From a checkpoint of a small transformer trained on Wikipedia: 3 heads of 32, rotary positions.
MLP neurons of a small language model. Each row is named by its layer, matrix (gate and up: input weights) and neuron, and shows model dimensions 32-127. Each number is 128 + 24 x the weight over its row's rms, rounded and kept within 0 to 255. A neuron's up and down rows have the sign that makes its largest values positive.
After each neuron's rows, "fires in" lists the words (lower case) most often at its 100 highest values on Wikipedia text that the model never trained on; "fires on" lists the tokens most often at its 100 highest values on Wikipedia text that the model never trained on.

L4.gate407 [150 130 120 155 129 110 119 133 152 100 154 147 119 109 127 136 123 127 120 150 131 120  81 156 100 131 146 156 157 100 115 162 129  84 117 151 110 139 123 116 146 161  95  95 177  96 125 134  98 156 116 134 139 148  98 147 142  97 119 143 131 108 120 138 101 119 120  43 103 162  97 152 166 125 153 129 133 149 112 138 137  83 150 139 143 152 156 118 158 127 123 129 121 117  98 160]
L4.up407 [160 115 129 168 136 154 153 148 160 116 119 135 116 162 142 142 148 137 148 137 144 149  92 151 109 140 119 139 120 135 120 121 144 143 119 154  94 109 140  89 124 134 120  97 139 110 127 172 119 113 135  91 142 119 120 147 135  79 143 195 161 100 125 185  85 100 100  74 109 125  93 153 154 125 143 107 109 146 149 117 135 133 166 146 114 133 162 111 146  93 128 153 116 133 123 157]
fires in: "city", "two", "including", "called", "three"
fires on: " city", " two", " including", " commun", " called", "t"

L2.gate44 [154  96 143 124 105 150 133 141 154  84 138  94 155  69 154 125 117  86 156 130 126 112 116 145 126 127 137 125 109  50 152  85 158 153 164  95 146 113 136 158 125 114 141 135 143 124 168 131 129 144 105 121 128 114  93 149 120 122 133 120 101  86 113 137 101 123 145  87 158 115 110 139 140  86  95 127 169  90 135  89 121 108 128 147 152 137 111 117 106  83 147 143 173  83 166 135]
L2.up44 [122 175 115 122 161 151 100 131 135 131 105 108 163 144 127 141 109 149 162 138 151 148 176 149 135 103  93 113 131  98 173  81  95 128  65 158 148 124 125 104 138 130 167  99  99 119 103 125 109 153 121 116 123 162 134  98 146 128 160 124 120 127 135 132 155 114 148  93 139  80  73 140 156 135 131  88 145 122 123 159 139 148 106 113 116 169 133 172 199 128 125 121 103 136 110  96]
fires in: "french", "japanese", "democratic", "japan", "canada", "russian"
fires on: " French", "Japanese", " Democratic", " Russia", "us"

L2.gate50 [ 91  88 132  58 148 145 118 125  95 154 125 158  92 121 134 112 106 135 143 168 168 150 112 147 106 143 109 127 115 138 112 118 156 154 129 137 154 151 137 148 101  98 111 127 122 138 210 151  84 129 140 197 115 117 140 117 110 140 134 111 143 146 110 111 151 129 130 115 151 143 156 101 166 108 129  85 133  88 101 131 100 141 124 128 127 103 133 132 115 129 105 106 105 106 103 163]
L2.up50 [ 82  98 127  68 147 163 118 135 116 155 135 175  81 134 103 122 139 163 137 147 158 165 104 128 137 171 119 114  98 124 128 137 162 144 123 170 115 166 113 124  97 114 108 150 128 155 136 173  92 103 150 167 141 118 159 135 101 133 131 158 125 142 133 127 154 127 139  96 130 148 155 102 137 132 112 100  94 114  97 141 123 110 164 109 149  96 118  97 129 119 128 162 115 116 113 164]
fires in: "football", "water", "state", "military", "footballer", "army"
fires on: " football", " water", " State", " military", " Army", " Central"

L2.gate324 [186 111 115  86 126 143  66 122 125 108 128  88 103  94 145 140 127 150 109 151 142 154 125 117 147 135 111  94 154 132 115 159 124 127 169 127 118 139 124 112 132 130 160 110 133 114 140 121 112 141 146 123  82  82 115 126 107 127 167 141 103 137 111 138  94 125  90  73 155 138 149 156  64 149 131 122  84  98 135 141 156 126 158  87 144 153  98 114 109  92  84 143  99 133 126 143]
L2.up324 [149 138 156 134 140 142 123 137  83 121 102  92 122 144 116 105 131 124 141 127 102 136 106 118 147 135 127  86 133 156 139 189 139 139 182 145  96 151 146  74 114  98 118 192 134 113 151 110 123 115  81 126  93 100 120 150  88 156 142 120 121 149 128 129 174 104 103 133 112 162 138 170  93 160 151 120 103  87 110 135 118 110 158 103 156 169 107 139 160 122 113 131 171 137 158 137]
fires in: "april", "france", "order", "period", "december"
fires on: " France", " April", " period", " Order", " December"

L4.gate737 [147 150 124 116 114  83 127 125  90 123 122 143  62  93 157 115 129 104 118 133 151 113 118 126 144 133 146 126 148 113 122 131 105 138 155 150 146 136 105 131 162 110 128 124 169 110 155 153 133 172 104 114 149 115 127 130  87 135 141 119 132 151  92 113 102 142 147 127 116 141 110 123 112 130  90 105 130 113 132 147 141 104 100  63 170 115 126 114 107 125 133 133 143 130 121 106]
L4.up737 [119 159 135 139 100  96 123 195  86 144 170 144  69 110 138 119 127 133 150 130 129 153 117 119 139 150 112 146 127 131 119 113 127 120 128 148 149 115  86 135 123 122 144 121 127 120 151 169 119 150 120  75 165 126 143 137  90 130 144 118 156 144 131 120 124 145 115 128 109 135 128 162 105 149 111 107 134  98  80 140 178 114  98  78 164 159 144  78 110  74 131 190 104 142 120 125]
fires in: "united", "district", "indian", "new", "retired"
fires on: " United", " re", " District", " New", " Indian", " Com"

L3.gate575 [116 136 120 118  96  79 151 158  87  60 158  95 135 132 164 113  92  94 114 156 122 142 117 133 168 137 159 108 106 104 147 128 127 126 148 119 120 173 154 105 197 139 106 119 135  92 120 140 122 146 147 102 186 110 145 112 112 140 136 134  94 123 142 116 128  97 115 108 130 136 184 141 112 129 136 148 132 104 141 104 142 127 130  99 159 126  90 157 141 141 122 128  78 121 134 122]
L3.up575 [123 132 112 124 140  77 158 181 128 108 127 106  98 130 190 128 113 110 131 147 151 139 146  80 160 157 163 105 115 106 149 125 134 117 154 121 126 133 178  84 174 142 116 111 129  93 111 125  99 137 131  95 186  91 146 116 147 142 116 165 118 128 150 145 102 115 109 104 143 152 156 117 109 142 168 137 137 101 160 125 142 100 142  91 140 140 115 107 131 143 131 135  96 135 139 132]
fires in: "michael", "paul", "best", "education", "1999"
fires on: " Michael", " Paul", "n", " Best", " Education", " 1999"

L2.gate70 [ 91 136 132 121 143 120 162 112 117 175 148 161 133 148 121 157 131 129 119 108 104 150 119 124 112 110 164  80 119 125  95  86 123 138 123 116 113 142 122  89 152  79 126 151  96 143 135 119 121 101 124 172 105 137 181  80 108 164 142 134 108 113 119 158  99 157 103  59 125 146 143 107 125 115 113 102 122 114 141 143  89 125 154 137 118 155 111 129 124  98 181 137 117 202 117 122]
L2.up70 [136 150 160 132 166  89 149 118 149 140 138 130 142  97 132 131 123 145 176 134  94 157 140 140  97 107 154 163 149 105  99 100 108 127  85  82 122 147 104 128 138 136 114 124 115 114 142 154 114 109 161 127 124 145 126  81 126 122 166  80  95 113 118 126 124 121 113 119 110 162 128 162 143 106 137 113 213 113 107 203 151 100 140 156 169 113 143 132 119 138 165 127 115 131  90 131]
fires in: "24", "5", "59", "55", "65"
fires on: " 24", "59", "5", "55", "65", "54"

L2.gate719 [159 118 130 110 130 101 158 117 125 103 120 120 141 119  97 165 120 165  95 142 132 137 173 107 108  90 143 129 129 105  99 145 118 127 142 103  99  82 162  82 143 103 120 103 108  88 133 102 170 149 145 106 107 139 145 143 114 108 105 151 118 102 106 164 155 144  96 129 135 125 106  85 149 135 130 161 155 138 140  98 127 122 110 104 127  77 160 135 141 108 135 104 129 162  97 132]
L2.up719 [121 131 133 135 134 146 151 143  80 131 122 144  95 118 116 118 152 136  75 136 120 136 173  94 108 101 148  83 101 148 121 119 150 140 163 128  82 100 142  85 145 120 136 141 117 125 135 112 135 114 116 135 165  81  97 165 163 154 140 111 112 132 137 154 154 145 104 123 159 130 123  84  84 145 127 125 132 120 117 105 108 106  95 119 111 148 166 142  89 139 161 117 159 146 166 155]
fires in: "number", "series", "site", "type", "episode", "version"
fires on: " number", " site", "age", " series", " episode", " version"

L9.gate503 [127 130 129 134 136 128 133 112  93 178 131 108 131 137 152 100 147  96 132 155 152 125 108 123 110 123 137  85 161  94 122 173 141 111 169 126 146 143  93  91 123 110 117 163 126 115 139  84 130 113 113 153 135 117 150 146 160 188 124 117 112 141 130 152 146 114 122 156 144 137 160 114 137 149  85  99 113 133 113 143 141 129 166 103 184 146  93 111  99 146 167 132 119 128 124 157]
L9.up503 [132  81 139 148 130 143 129 135 147 113 118  96 127 113 143 165 152 133  92 157 150 105 119 126 153 166 159 151 159 100 119 147 108 178 124 129 151 106 136 141 127 162 144 128 139 138 132 126 183 193 111  87 163 108 157 110 123  97 141 143 110 139 188 140 119 103 148 153 134 110 107 129 153 134  91 124 118 123  98 147 138 116 125 109 143  92 128 130 184 142 156 148 140  94 158 143]
fires in: "a", "qarabağ", "sakaguchi", "miguel", "azerbaijani"
fires on: " a", "ba", "gu", " an"